{"num_hidden_layers": 11, "hidden_size": 256, "num_attention_heads": 4, "num_key_value_heads": 4, "head_dim": 64, "intermediate_size": 704, "vocab_size": 11218, "hidden_act": "swiglu", "norm": "rmsnorm", "norm_place": "pre", "norm_eps": 1e-05, "positions": "rope", "rope_theta": 10000.0, "rope_fraction": 1.0, "qk_norm": false, "attn_scale": 0.125, "bias": "none", "tie_word_embeddings": true, "parallel_block": false, "init": "uniform", "init_std_qkv": 0.0403, "init_std_o": 0.00859, "init_std_up": 0.0403, "init_std_down": 0.00518, "optimizer": "muon", "learning_rate": 0.00674, "beta1": 0.95, "weight_decay": 0.011, "lr_head": 0.00663, "max_grad_norm": 1.0, "warmup_steps": 200, "schedule": "wsd", "decay_fraction": 0.638, "decay_shape": "linear", "final_lr_fraction": 0.0, "batch_tokens": 32768, "max_seq_len": 1024, "doc_mask": true, "train_tokens": 513000000, "max_steps": 15656, "dataset": "wikipedia_en"}
MLP neurons of a small language model. Each row is named by its layer, matrix (gate and up: input weights) and neuron, and shows model dimensions 80-207. Each number is 128 + 24 x the weight over its row's rms, rounded and kept within 0 to 255. Numbers have three digits each. A neuron's up and down rows have the sign that makes its largest values positive.
After each neuron's rows, "fires in" lists the words (lower case) most often at its 100 highest values on Wikipedia text that the model never trained on. A number after a token or word is its count.

L3.gate138:135158131090182175112092164140157174108135104137105142138115071129115141087112113134151087086133149062103120134117133115097106113130130070122140118080107111081128117132117152134104143143113120143152134167111123114168126144116090145122182137162105138161106104188133162114127141140106111113124111108141139106139076119112155133146163142123157097114109135147072154101138143107134128133077
L3.up138:127094154118092191134061148126150144127114086115156131141112126109123089085159097116127116113152113129123109156115110149123097124168147116174123147149116173100121132139117112119122173083138121146144133174117151110146102123152111106144147105160129123097102130139140134097164149142105151150109149116178091120137182078114137126146179142183115107140115136105111130129128122110136122122118
fires in: "his" 25, "its" 9, "their" 8, "another" 6, "first" 6

L4.gate589:130125173130107143120150142165153149137156131127129150138117125120151123114147136090159099107116097129130082093118123132145132130150093081159116181118145106139162182092110131126131156098127093139166157119110102141114127138117123128163094153098111116137168171159110124115125123135117143110105127149129121207125177151152091161140116133145094125145124134080091121110144111113119111077115
L4.up589:169112151128104131192144138150129098139125106157106103100174133137143087094144105145149131160146119106110126099107140140143153091094109128117115122112096163145140143136092123118141100162102075145172135144137108138171142114132141123145156120134119099075139119114103131186110145133117115103145139147158116109123149136153089128091137091140117078089176136144106120106149128145149111128148
fires in: "many" 24, "other" 18, "roth" 5, "some" 5

L3.gate629:140160118149104126127154109124121182110173141154128122111125098180133161080082126165152103088134134108136089159113137132104145113154123177183131080153103121122112106146096164136143142137150115156130112137130139063115155113109128126133138151147139154086135145161126160123155151145132124154125117136127127144120099123105137135127081117134126116114074124144111159146137153171136171169093
L3.up629:116090094102110112131122132135114169117140146131112131121112120158122160172118110128152108121135150116140153119133094131106153091147140119152114109128138102131108137135140150163158146116157093175102171110136151107126099159142154153114116092082133149138162107154140154121176157131158112112109108108122114158126114172157161118111129127102134125131132191149157137095113152120125112073110
fires in: "its" 86, "a" 5, "an" 4

L3.gate585:125105134147108121139158102145151122129133160129117158143083094169175154127151104111131157087151165124156124136138128174117134109138122109145107128165150150116112112111157099104140158134167152137097136123123156110117141122179135149121101179129112121070132114104098159106133152103123157119089139132068128153145126083133091137158118132109197114130103185110109120130132117121108113100138
L3.up585:124114140123110107164161104121118155126128123153073162111089132118124097114195149138148122131128122137143160134152141167142118081138118114146125175179159156135130112135105150111143151079124165130132134143059116095118162109128123119144163154118121114105147117112107146093147152128138140161103142112122139156113137120117097145140081143137145123071120136175110085136135155104087111125118
fires in: "suzuki" 19, "0" 17, "azerbaijani" 11, "initial" 4

L4.gate451:163108100103126116116126121111162148122126079114110123118142136114161106106146129167088125158150120062109120138118142180092149149112096157122144163101136121154110121134110141165108146102129125123119143119097127110146157092172145073087147105140116127132120148100124145127076118169083144139113110136088104100124169110152117142103118079159128148161110162160136073135167127142141134142154
L4.up451:117117107155117116129120117097107148137134117066104173101124162132180124115128148147119118133112103106160150154135138143123162138123150128111096136156119125130068122069181123145111139182116140079159119098108126128128158166147151115096143126135117126111108136074121152111105089138086137170131106107154146095118125118147117155138097124114134144170096102139127123150126151132111138162159
fires in: "to" 60, "can" 9, "may" 6, "would" 6

L3.gate580:120117123134147137126090096140104129107116147114137130131121188140149148118127124137125108141128100105115123148124090078112155141067140099096137136104164131154173111099115121141096143167092112111085177105166114099126105147133140126101107124191116132117133143136072149125088126122109138107122151109160141150124089116130146192118127123119121117105126062092161150191152116153122112097125
L3.up580:084158106092149107133147110115140120142143148096186121131107098146183129139106117143128097152131100149096113126131091118160157077155152152129191102113150114174137095103112159134143168179126104103125168121146129074108113134138103140125129097071129144086123094085128109097100128115109145114105115101118091142118136140117154172125118122161140144117130125134135132111145139166144081106090
fires in: "not" 65, "without" 11

L5.gate75:129143120107146082106134113126135131119169122120120112108163128163176123135105179177109138139136151138169101136055119100111149180143130168134123138139120133160136153109119151128133133101146107074140131137078130139122132132139096120112134132108145161156131149106126117114068127082127121190118151161136123123121133097132173150163097117105123116129133119124157096144126145183150139113171
L5.up75:038115110116162108122113107127146152129161139150155158184134141150126096084115170139132148131121102123137106110113130104159143118107142150130128183113110135107065152121119139141085133101152155117120126111132122123128145125135115139091121132132119124077145141083118122098135148083121112145148157146137095068121166096100123104144129112119131083132050133141128103142169140138112145130138
fires in: "to" 87, "would" 5

L3.gate26:168139136159114134143136135102152103139121130174066106116128112083141145104143112153129153138167083140138121125105130122094150104087132115118135134133126104143110115131125170126107119107163123165127120137137151128136078117197140125125121133111152142171103128093123134087118137107103090126121142139106149154157118137127130127119162151095111130205076127133139125088038149133115126127119
L3.up26:148162137077166119081110153116125099114084158128124114149101095121170058138148125148093118127051114107120102141126137104093146117103089112090112159087148091171089106121121134142143135140135145139110127118128158098114136144128130118099125119126108112122140140109101149106092117124116135137106125127116114100133182132125069121141135119097161144150150136102111082151157160116141161130105
fires in: "had" 63, "have" 24, "has" 13

L5.gate477:123142111093150172168061131158137107127126152134124155119125151114109122164096122132114160117130120105108122131101094108125124099165130134128097167124100066074115135129133122132095167081114115117145144109171169126142159107156114151096092143174117091119109105152121112095123149159139156122169144151115138131133146164130156132099110108138135128144104104140130130147157127149133178117115
L5.up477:121159087149161162181113093145142106120158115110135120170146107149117156100088115152098125137157101083111132148128169120140132077122128130158128157158104109147125110098133155118117095103134084138132165141180170075109146122155131138118103102109105105118118102145164194094130112059089091138086114132131141151121160164136166134150110133137096125124168132106138119149093143114152152151109
fires in: "the" 33, "of" 27

L3.gate659:102098109138060143150135093114146124158142130091116086100137139155084165121171142125164152131124139095180138161103139131124108123151117111124096143071127132133139141115102122147163151128178126133173101138131160147089080128133137161103128173140142142109134133155112140091126157118114150123073104133135118127085131154103134130107167109140142081119115130153112102108159113130124094152125
L3.up659:110109118112131130093138141106159144163128091102106147138157126128130143149105110144117127108136171108139111088098135120105148114130081110133112165108150136161103127119124156108094110169195161109126087105169192148137130121147175110101147147132148099131141151103094125088132099124125174167108126157099118120154123149130110125111129129125174153152075125151087099129132114112147172131114
fires in: "he" 72

L3.gate162:138132146107107103089127106125139126095060136159167124120113161128108111139097150100078129135141134111116121113110149108148169150078178111103125143132126150122109120153129141082105094147099109141127124134095107126103114164144109122151129118135130149115141155148162089135133160162102127155128165116140152116091134127104117088122099154096168108136092160067085090145102151134125141123153
L3.up162:133111148128167119153104155144128171081118176117117133143114150117136128140159125113104133097100123188128110117097117103144164177119134141112139108113140143115138135140142154119098089108133134112159131115123175081092067130061144187118178129153137097096115147191120142115134148116134112125113121127119155121133077149104147096099104108162153111157152181114113120154135124100119124107166
fires in: "southern" 23, "of" 15, "western" 14, "northern" 11, "eastern" 5, "relegation" 5

L4.gate575:129132130129094141215111159107163117097148146129160112149129140171101142129151150131152153098153108146114144080077143140164123101128106141138121114090099094091140167113167121132095111091128122133124140095169157134118136141127157138143135106095076134149155112116147133099110096150164089121109143104141108104101124168174136097140156114157129094076132148120127140163107095109147135086132
L4.up575:073101165130143164153120156123174168109114165145140114115119170156129091171175093151129124112150111134160165113150194151155131106102168130128118198111125137143125130141121159179150159057133120165101070126143117116109118132155107170139121142116090097108136131121129143106128134129150112156103124131136138154120099146157129112133114128139133126164147141131163134159128124086155135082092
fires in: "many" 21, "early" 14, "some" 13, "00" 8, "one" 5

L5.gate291:117158101121117116130112170148146172085154148094111113123110129129122128132112074156151136165111151157121079122100157101118125159120164162143062126144127132130110092134159115129106173122140169140123111109149138171123138136160161124159134133161159135105128126095124154084108125116125094149094116176120117114134130132110162128161141111085117088122100133169134120159132097146107138134119
L5.up291:135085108132136178096077118121136115081091158121090169132089092179106112135124115130145126167081162123110129123103161129072109102126124141143123173145160151124128143104153099116096150141097123113136123179136156112135139104110142088118143124162126124115139119136103150157114164098105145114097162118156108127131095104091109140111141098095155101116142107113126083081142114157126137122135
fires in: "have" 36, "had" 15, "has" 9, "get" 6, "having" 6

L7.gate319:127135127175172105131118122142163125136133125195139117165127123122134197128089174134107110107150122083077078144108145090093142120161131130142136138129114184129146204109155124111079141137094089118103108116142077117138155139143156132131137091163116125140131133095171119133139133145135098104138145146081105110156125155131099126094123136144127104140158143160172115105124091135125134119094
L7.up319:149125173129128135097123142092140151153120149082159160123135094121129128125114132101095135177122157116122146130197165121108127141122076139148099173135160185120133088104109162127133121133118125130157114107120136121160122155121138158116079160160105108133106152078126173135134141114117149134070165105106169119134138117100117114102127116121113169126163111113116093154141094170153143125153
fires in: "of" 53, "volleyball" 4

L3.gate689:180108127110144158129104141095131105116152119136120114148121133145136133162136134130105138121147154150114088140138156185127097116140155148139127134172099126139139170084168105141142115087125131166131103086150135135093142153110129125112110151117132127114085114097107167115105151145089086140121115108131096167129163168148111135135099091136125126166123106111097138135138147154117149124129
L3.up689:151113116111119148095128154124120114163138091075085156113147153137137093160123120158130138148148126085135099128113096138128108142148147139131163113151113114159148180116134135129113136088115162166160135111136116151110123145163152098117104148117087130153105128095088152108101180131107084138092127130113120165108126097158105148139095106162095136170073146132129120088117167141118112132100
fires in: "field" 28, "states" 28, "team" 11, "teams" 4, "a" 4

L7.gate616:102154179081143134144134157133124117111152095129112121121120113098117110126119143153166146155124172152109125117150087105163138145111104132127144184204165127093077141141121151130119146111093114131136124155163106126156138164123140154103159113128090117152160133102175140086128113123113102121106129127154101126153131103131105119111176104132180112130124102177125108112121132163098096098103
L7.up616:163186089124149110139101152129143175102137126132120105081143142150137108155132137130149088137126128117131078147107106149129114174143136163125121125126168127111149067150112153119099136117129102147180113139128140096102127101129153127117134089133141160138122159119106131124095137132184141146103136104140126138139161154114163129096084121109119141152138131138102125152100172135143120132145
fires in: "and" 51, "to" 15, "or" 15

L7.gate673:151166132170101111132103072086100120120153132119135132128105093112150126154138147146083132110160145130094094105150154116123090122137093137149124129073131108093108104126146120141139145095177113131176140190146165088134144126141093106123134132116097148118137111116143158149131100172103073148093110130129146139113127144127127135125121114126111091138180105106129130158158123144125155121135
L7.up673:147129157160139159152115162101129140152140105140098167104155111141111104147101129082113164085127144095109108149128095150139106136138128121146142131141111113089108133187114109162123117118155096162129101155108130113137128118097122118126167091147095146102132120106159152121119080129143104123108117128157135095063097153152161145133161112127087108172110142133131127122114125146149115146147
fires in: "the" 22, "in" 13, "for" 8, "alfonso" 6, "under" 5, "jaci" 5

L7.gate390:171143135144166115129096176117090111119141131123153142136174103099167147133110176143147119160094103121139113152128137116118116120082161108092127129148141087160081129128096138111104115114093127160173148143149120133166138129118098112160128104138128123114109156123097116110152143122084111151128136143130104146127160139151178172143096113147162114138082123138134170119089071121110160096140
L7.up390:152165091139096169140112129130136166116141152123132108150104138101102112170085145164132130125103123118113140067114149112135087106125105109111114104134163119159103134127108179151089120130098137184121111115120109089105148095113125138121107153131142090140152167140099117130124110114112148148119139142142140145105149111158152138134118145117157113119138109109137131126103179125163105130126
fires in: "as" 47, "asks" 4, "guilty" 4

L3.gate218:129103124085104119128113130101186115144141147142086122109153137104161083134178106158121120115123140095103103092139104158103133132146126115112115100104084141094108110119124106147113093101119154132125146092183122158151151117172127110092158159101091106130139142088122164109101166144123121140076127144045104101119146147102174121113152082095149126153146108136121093116106133175147120116119
L3.up218:071163131129106120102126156137118150112116185168130125133148130141155120159177115143111131140093120114112156084172129122131120152146148113096165117091089156103115101137123111180129125075122118101120161136134133161156119093138154125125147162126096099098107135118150132132127173123176129124132109120075132110094119135116179140091156113096116096098118164116157132132091174142183136115133
fires in: "a" 97

L3.gate119:096152104113129112102062127095127122142148141156133137143145124169139114122113142152119126085138078126058101149129124131122092114113124143111161117111120152148155124124143118131131133090153174114133143139144183097160148161143136164083140149168095135107151130156178126108091127139121130119070121123168115126156108138111154175101115089080094095122132129099091129104141111107152183122091
L3.up119:128147119130110119112096122168139124124149115161107108148141083196123101075122142119101102151089151111108113114151106099139162070145148140148103080188148108093118133116143145113130149143158139077128138122128091088149166112120103133136117147167097133103148122122144169126103161162154158120101133104155118110097139098113142164103101186142108105104156119132094155142110121114098135134126
fires in: "american" 28, "german" 9, "fine" 6, "greek" 5, "english" 5, "machine" 4

L5.gate352:078100116113133134094130130146134125150106110087153163112155189139108113102155116149144144140132162133115118081125162104113134106062182155114135165106116121159120126125090131121096122159155142093132126113163107136160174156149160116150106178134108145133152131122137076100095158109071108138112162111149088094104140091120134096127157101103164140096087118154112117158166130134128159099165
L5.up352:146124147124191144147151146104140113093113112108110147135164173125159133109126115096142148134110153131104114084139140128118128110125090161146131138152178096145103173137136145117112079115145142115160156146148156151118139132162156113163117132122124105114128095146123114098104116119091152152091117119161091094159141097098120099148097139095103166134106110138077140161097144141077153153118
fires in: "was" 18, "s" 15, "be" 10, "is" 8, "to" 7